From a checkpoint of a small transformer trained on Wikipedia.
Size: 13 layers, 21 heads of 64, 155M parameters.
Training: a variant of Adam for these matrices, 8118 steps.
MLP neurons of a small language model. Each row is named by its layer, matrix (down: output weights) and neuron, and shows model dimensions 298-553. Each number is 128 + 32 x the weight over its row's rms, rounded and kept within 0 to 255. Numbers have three digits each.
A block is one neuron, or neurons of one layer that tend to fire together. Before each block is what it responds to, as a language model described it from the Wikipedia text at the highest values.

Responds to: Proper-name continuation pieces
L2.down165:150127145119115060057074122132098115135166114107149121148142166128114182104096143134130136115152158127179135117138112158112071179103125160104090163232156095126121125127138166097145117096157154172192054100092120096102112102089103103109138152135162114144134066100110115130123101197165081131134097129058128087169143079170151167098090115120117154163100167105139155078156124095081136156148072102112162111096125126102158138116100165171106155149110173161141076138048115106140140199121140128136132093174104203088171171113169202128172162098174127170132138121152106170076185089087148199119058154140130099164100105104082144088054090112106162170114127101159107122119136123101122137171134124136141126136143160119159082221060097156102108189186090054146090114153059106074122140100132
L2.down182:105142125105066142110109140149117078128166112156150115124183151136145162098094130141111082095119162152134173097150125157139139105080117152164073112152123086168079100107127159125110140133091241162137083189173137115164160163093111151101153133112158161089148090090137116183064165131136139164126074150108115088134106093199099176078125138131123129130071170185116119132145127121097137124126119152154147083124128148113110156131183134181108123099149154105142099187107127147127147168087137185131135089147104099151133099101137164118110156107172136136123170155166131110143178099145111193107116115137145130147140087129070116076092130129169170179148073131155152118160145154113152087129163095152157112181116155085110112148086093082137087123175144038079083175161098136102107165122105
L2.down375:170071092129140147096113102095130110139150095152092150146141120095149118103127111108120109133112111131166145136136089200149103132104176144128072100183121110082090084172140158115127091063117182122155144135143106121097092124127107121079143145088161147136136070182109136160094144097133156123143144165088135178140121129181160148122114094132137177131089156158179071090152180064151167145146063094161174127094091194112134136096068130171111148120109127146063091166086148160140130141126157129151166126121113111127195172109080122111145190153190106092088127130166042126097160152097130177148111151130169144144130103158110104107095117097142130108133121096088112127123175116109110157121133103129120106180149128124157126156096185117119106096096122082129133119159072151100159150075129
L2.down569:101149140098132126086113111096125102084138158158149126122127207151204155133150157124098182109149079156133096109151131191116081127157163127139080165159150101107089126156127161128193140140109098168109164166140149159115119129082178136164102114169073140084121095135197076163152175101159153131152143178136170080108218127084129164112096121112126120125141104144093125084219123167098083163137124107164095118130096163089175160075097122147126143106193130112165107092104103072089098174112138066131174143103126060144105123143145088113122160123201193140141136211168182160144125141162120151149151116169157128126077123173164145166186108119134186112101136154086108120154130147088165051107138162177129147096116130156163104105149089049127155070095066092128138085092109126038112048115136
L2.down1501:151169153161121125058146105109092105117134155098107133146074139172090077124146162094078106159131139122165135124169173162115080102103146110148134107160136148132140085071081190080155165079111084109129151120179144146099125126164122110097081065083124163137131156155101099103150109188135171137109117083150107055060086087147097117135124135161116075121174102039183139139101141199153115123121118121070123092106068112142142090081151124109110103147130063133133116139143123124153142129134145168124107143097158072136139177157180126082145135079134158119149118112117134142124134104104094131161125139141131151164125110174133128100139077108121079144144103111109108117160085181083134135116043111079083140100145122091096121096133134083093148094079077160089173126098209169138151154095118
L2.down1910:137069137122134109104108140126153125102125138114132126136123099179209152117066107113064158109119120081168133090133139127132091166167199128183094096196125133146098136113165119148230081100149159132116160101150130113068093084093094090129131104185122168115132065126086152180101153120185161142099137101162069192137064133104092128059124119092123146135142176191141070140185093114090122180090093098134078175160145086083111170112104116098123166161179105142124148104115146109154121171103145115189200066134164141144186203176147130123075170147149140095129102101120097088125168141138149144143107142063168115120136099144137146117117128144116074139169076116104097107101090107132087087167148154117183173174153148143110146110161173195124137148143118075182104111047126144130149147078166
L2.down2966:190154165101108152143086103141166142065148195143154128142120088158133163111130181091133124143084163236144139060102115187135150103031132074143104176123132165117065145167109156125153106129199118102094196151102137142118139101161132118085086095149109157144149138168141140108221125106135121095084121135164171090099174118126104139136124097099160144133130197156119182097091115086118126151107127179097111138080135149110191098115106124090153166105100162154161113094085158145090119084129188048157078090181202109104129115082126075182143113042091111098149105180147171100117143114116148204111160151128107083196129135091153097142186106100126139117135172118086070132105098121136119085095110131136118070097044114133148149088088133100148136181056101125121106102170145092139119117088120
L2.down3241:079112131159151122148085119142090173106112163140117142159174139157164120174214152052157154155150092060092100130172121121089119155103187044128191216134092123110089117188111127125135149120127086130119154161133126090171138141118127151171191119076199111160123076112175152144115120073162109173154135145145085120186174103148098078076141085115117130110139118127169152145113125078051117123159119135055078077137141184082189204122169123039107142118114186141068123120159110174085122124118159102122116167117165165144123152155105145153148109140117117097161175103134227133096170168102130188087184124143148105125090138113118118094072105145086189154165161125096104133123134175116123106172165095113123220078168102156145099168097140159148103043133056133164150125089060088138095161145123

Responds to: Noun phrase head endings
L9.down254:069143157118127133116106117074135141087129124163178130123117130167069161155085132116113118149153101124129135148138136111122160069151100084124129171153153151080076118115144161088117098108144111212101091082178111127084176129104175137107140155206147243143105166163096150121069121127114134119113071140186166099085143133072118122156199132087141146132135140174103174139149103197114075116148124109057139144166110130143123148140151093117105092119158144181092146151135143084155167145159145110137110055127145136128116136098143167140099115147103123140132145074136094066096211155137107086134133100124138138139131121139089140164133136158143185117130162072083183157181141120147167157124108088136131181125151013153058139181092117145148129153172131089119156096147164152117089064160101
L9.down1556:143180098070154129130081125153178185084115077103130172110070155065182146086146112174167188092135115174120107136072114146159108154138141107166145190107095159138127167136105126094137097130211168119174138140154115126108094131172156128107082101187133124100115152116056143163049179113159129081091092108111161109077171099119133106153171116099114139115124123106074162137120105129140103136098131193123070190131157110083080167154137133101150101063143126148136120153118143138134151139066081153109108141099042178121104096151082068153105104141116183168123134135108141118114133155189109086161137108133081151150158132137128163140165122134137119166151090086110155156166116116129112156138162091191085207167101112157159143207144162129056059160162178089113056091109189147147137126146104
L9.down1636:126114096151125155126141071192110098136133106124105149109110100154213143056121096092133142151162096152124086143120153131176135120125152113167160161061090098130157111152180107114130135001103099089126128122185135074109142098140118125113061110117137098133137077120088121103169086154070085142113128096088125153100123122121081154159052145097129115056139089115132135118180090100103138120136102143135081147104151162145087181101067142137084135162104143115122120132059138168151145107127088172114136150125126142095137177147040126136104137123137106120122137154136137166123092180157195118080122019135148148097204092149138118112104093117107121164142117124117149085115167117171128129124182099142171137140093128190129082189097143187129152123156119161126129124113126086125091083130137
L9.down3174:102088121166165135148108179176104092094136154156151091192106117180142147096129193164097139137156122120068119094144155129142150174134133149143150196147140082135097144114170062127136108053122213075096108129100116086153119115169118055107133116161173169102087132095094092141123108137128165103084138113123216069150126107120151117109148144087174130139122089133123157179078142148189099165107121153115115114128098093089131129142109100121147108114140152107153131084106108104084122163121171138105118086186135112136117208155221169067156119087123174160102143088072169096143124176093136123122111118126109140095160100146106130056138074104115107155115111115125149030154110132113054096182146109121084089128151142133119157202128150139109163116109093114181125174166146103191123146130104

Responds to: Word-completing final pieces
L2.down985:093143169146121095132154119095165155110157141092123136212175118064148082166114128125093173182160056144122105106144104156119133166164110129136137094156092169175123148135083124123087159171090110148124205196137151143125091147187164097115154171111116112112122125157149080125178098128088178140150089128119145125171112153151104083166134168171126125100132168121178118132122108137147158107080105095082137153130173092103173179187132160154107106152143188167074076151137114114063092159136112115143077162101157176074153100130103072226156133192105092104112146097126132145115082206145116107094177090120109093094145140119179132099013103054154148097055147155079126124102088155116145152121130137087125123155119163110096191170191157116115100178174137122139110111154027108157136104155127
L2.down1442:107111095143124103124145149161142191138130132153071096110174198144129117106077080179110109119087075098133121170140090133143169142169181121134089096102140172077142092101151127157128171181150081126042227176131126156154076125109143137085080153131127129114116128143102089138137141083109183125105113135113089133067105175103128175132159159092090111177098148113096139093140108097138189179060087185190115193149166146129140097195171122083114171098108086162117164098106111074093149133083131106162101143148147147131176133171130085173150135159084167119150136118168109096173102123219186120064084114128163118115120169083209101138142125154134149136123161128071110125112161141073166202183077153130181099118118126169071093075094101114150104121144102048155106130119154122133099144143144
L2.down1633:088140127120113122113114131183125188110145136089112136146122150127121116166132164185137165117138144141134139068106122118087156089105226114171109108108127218212080149108082148146201134116081149097112083087106078145075170117057040159109113127138175141170061139103155157185079124118095166085198099092141128137163140154117126131077078127115169089125102035085111148115118144083084105113162153057126112121110124181140163103189112120202159155109156143143068174107097109143115071104192167158068068132142151085120139162137175192137144088121118108143169110059130121109137123115106126139105143139164118134115128151124099118119099125148096182121095123126082128167078151116101174150118100173100072091095092122139081154069097136084116102152154135137168086122120099090088134142135105
L2.down1773:111046157104193132123081146085107200106142100143051114188110093151124127132132184115046117134183139100126077114070134145083127143143118112103130093088092076151092113170110110133183114150148112104147171116163110175110153130097089146115104097154132134140183145111150125071143143103095184123127117045099178096160120115147108147171164102072151089033081127104180153074131106126061152122095194146068151142094167134128125144079204116171139116055156150134097086147141095121123143193128127100147199110169106098138149147159146108086171088124093060156143102110115137139144073117138144164131106091143158139126129122129159136051134122168131123113182127153138106163116155093120081132114162080113110166095097133126091191115102183168117108091161166096156134126135084152154164074138121
L2.down2997:080116152104192117110182197138086165178165120117110079113132058142096110200092152093127070111128134074117116144119077082078105174148146152145088105155101165180108223095150146122161033116140118144181118102127133152097094083106176164098154158127062101085165168058112073160126104144225078171151165097170106111117125122127115099031172122146124104073127181094126114081106118194141105167084134140105118176090139137104080091111079138089125185159156121123127117122120109063106105154109159123080142088077116134099099131147115126118152210195130095087117130104108136049143136108163101088141143164186160136123105122112151094071139121119132172094114123123083138121108109111132098159106164123056173128093076147127136142138136121167160109126144142110127139074066131137159113071149142
L2.down3001:133088110177127091117174150168160109060054135103106145143107129128158121140136140102170126102156118109154068114150073136122117131144101127127193096143112125092104168134112097098069123135132206083127178132162154131163099154149161135170132117142147127138081134152104117168134139109128169145134108160134160121154125098157070163120130134168157091128137074121109117194169159158120048098196155120147126163159131205155175152147169116122122134101119122108154098176196083138069116112181160127177143097105133128101078139105121116135156140069133106121124089148149220083129105054083124132127131151155121128156167128135165175134131137114088135144162148090160144182174095129088134148092139097097149146135134164140192172066103175150167083115108091143142153166142148111201133051164119
L2.down3003:134114141108156153180153132162151127111159158162091093089104140170097102091167114119147119141153139153180102049135149190116043122155137125176130100120103133113132143116103139179081152141077103120095122183137138141137098164195152117147157092105153134140148139215133137050167089140137029101136099166141103130154098107099145123108154131153066082116136157158086093097133109116122108131130191118177101111176164128135151140176135147136131107123169096112092066162126172079109068149190153157152083081099160138136075113101134102142160149143168099184105118142124135141165158144106147122128141097176109120146120136079113105129097141159064198164135104157148139127068155118136173152082152060082108093088132117138122151111128148156070169108156158119073102129169127115136087080119102
L2.down3132:109152149125159152096130137106162126073087097058095070081113147078138164149179068119113118141149110094063088182140118168148144119169111198163165093128058084141113126169106112054121139133112122137077118119119130153185130117126089180134136120122130112148170094111100088156161126109117129114139103131166190147156098130108163145129124136100105059077104160109128151087171121197048117109086164168202125141150098163088120173088123124132074172183089175094129138089118117081124088190160137103125059090112140115087119087147092111160128176101143121067134093156140158099125155107198125079110138094128129137093143131122151185144132103132165099165129096128127174142132091134139112196088100089124145148129099090209095159104133167103145143067140106141130174107113109064163163085193140

Responds to: Mid-name word pieces
L9.down394:167096119129153108161132124153155093106165117163148075136135112174119154094118102128052210122100142161139151151090152150153113073093140163116180114155123128123159084098131157180165056046098135130125139129078157093109128130091115137143085110168140114128165045201093128165118135109147121131099187089130171137149098072096141117145126035103102124155087107094130177196114157132134190100142147108155092163119128128129138142080118141100173140199115137107097128107142142127147059168085212138102219140160164133104151150110137126054132143116091109111115122097153117162095133091146103141131089133126105115129072113125121097140111117107109097063094120125117115149144122077149161116071111097140095121211132097138137141100100130124113110091097128101127132144105126176140146136139137
L9.down858:087105109039086142157144109173114140113187105151167105138122144155147111141102103119094114116142122144139121196129117117173110149137126134178163159140094146113141105133076135159154149134147161158120161114142112121122162102127159184121117150101144157152120141143133127124170125163167190131153161177158110193077107158109128115170127095130154167144074049067154116107113186127123201125111127099101145169098156143179183132132102103139161215120104120139158111061090190110151079174147154117120086107124154160095165112122133126140149135114140125106108109135099088171100175161153161077162112102084147133160143131133140119133148112189097063107192126080187091168092148168099122107068088164075106129103117124164122190165112103186145092104094112103083159112179134124128179134145160
L9.down1145:069153112157139119152172167113110141087139115067187141168156197101156133115119135127131095075159154188147146134136089124093071085104099126123187157196069076134122089131166178139097136182120099109121131064089130113094087137141097083139119089107113159121056145147085147073136198132115111141037217160075112114164150149118181107146135129103136172158110142122121174098164134145134106139157132163094157077170119113125114101095141126165141176084151091160197076142100116135117143159094111143093124135068139116106195096117119147198182150115141128134088117148186101153148136079094092119154173157113122148133114138113125038139115138141102162112121147144093148121101130150096090112061165136095122103173153116159141086128094179140108093115151130135098171172107140219101141078191113
L9.down3238:180101125083140087123107078123164169170144107079124114102124152122095083122125155148128122081098133116143194163169125152100154112084128178108081117130140131144144162123103125125112154000165137174116104120096122035111075106151137058097154132137128115164164118087134132173170116128162145131097188080159105091110117120148127156053133104133172141233093146140116087119125184148098149168116175097113117122165067121138147100152124103150137130092090102132139136134155143154203110106110139177101157106130075098113202142151131173031158167127128116127081105061126054163118124100120156108146131117123134147148079116097176115119174159109124187112113119124128142128101101178130103142118117127091107130141208133101133135123138130184098094153096119139097140133132134168130104132125149

Responds to: Mid-name word pieces
L3.down502:088147077130122119131092133144163131107099204155102121132195138130130128120128090113066116135181116111141096104129128093128139097154085077083068146132108186129111138109142148171055152180139143133133203138096107071173181112112093141105109147106115175120111169184106071137089166058082167132199133127109153120131125092135096108132164163104078133134141185096097143144130072131147058171177109129141096157175113136186104169105080169132130153136153162164113146168159051170114183113108134104136168177067090126100146067118159093031135162109111113144143163185177151144094144091114141131107166098167094134117082153134077084175100169137129107180096087094111144139158090136132156106101135116135118116098134120141141130142140145111083153146166125062099163110198138106139154127064150
L3.down980:075115135108148094107120157157181122122187164144114140103186090175136157165080117131094136116145091110126100158103084048135089091094092042168158165173150180125124109155174162187115107182143083137136165137130107133175145146139106137149066153142097159107125197151163126132164144087080153139152152107200100141109122093081121110132177089131143138156192176129076178121046104086121069105118133122108115177115143186170131103093099147099115119150151170108154168122118068147099207129132163140094182162145104123114149133096153139027207114093140121148142169140126108114099114088090118157127141159126089122089093186101101174156096119133129088180177134073091135143143137101098102179122121096185112157107103113172116122166136148110153159183147198121132115135164104107102204117131107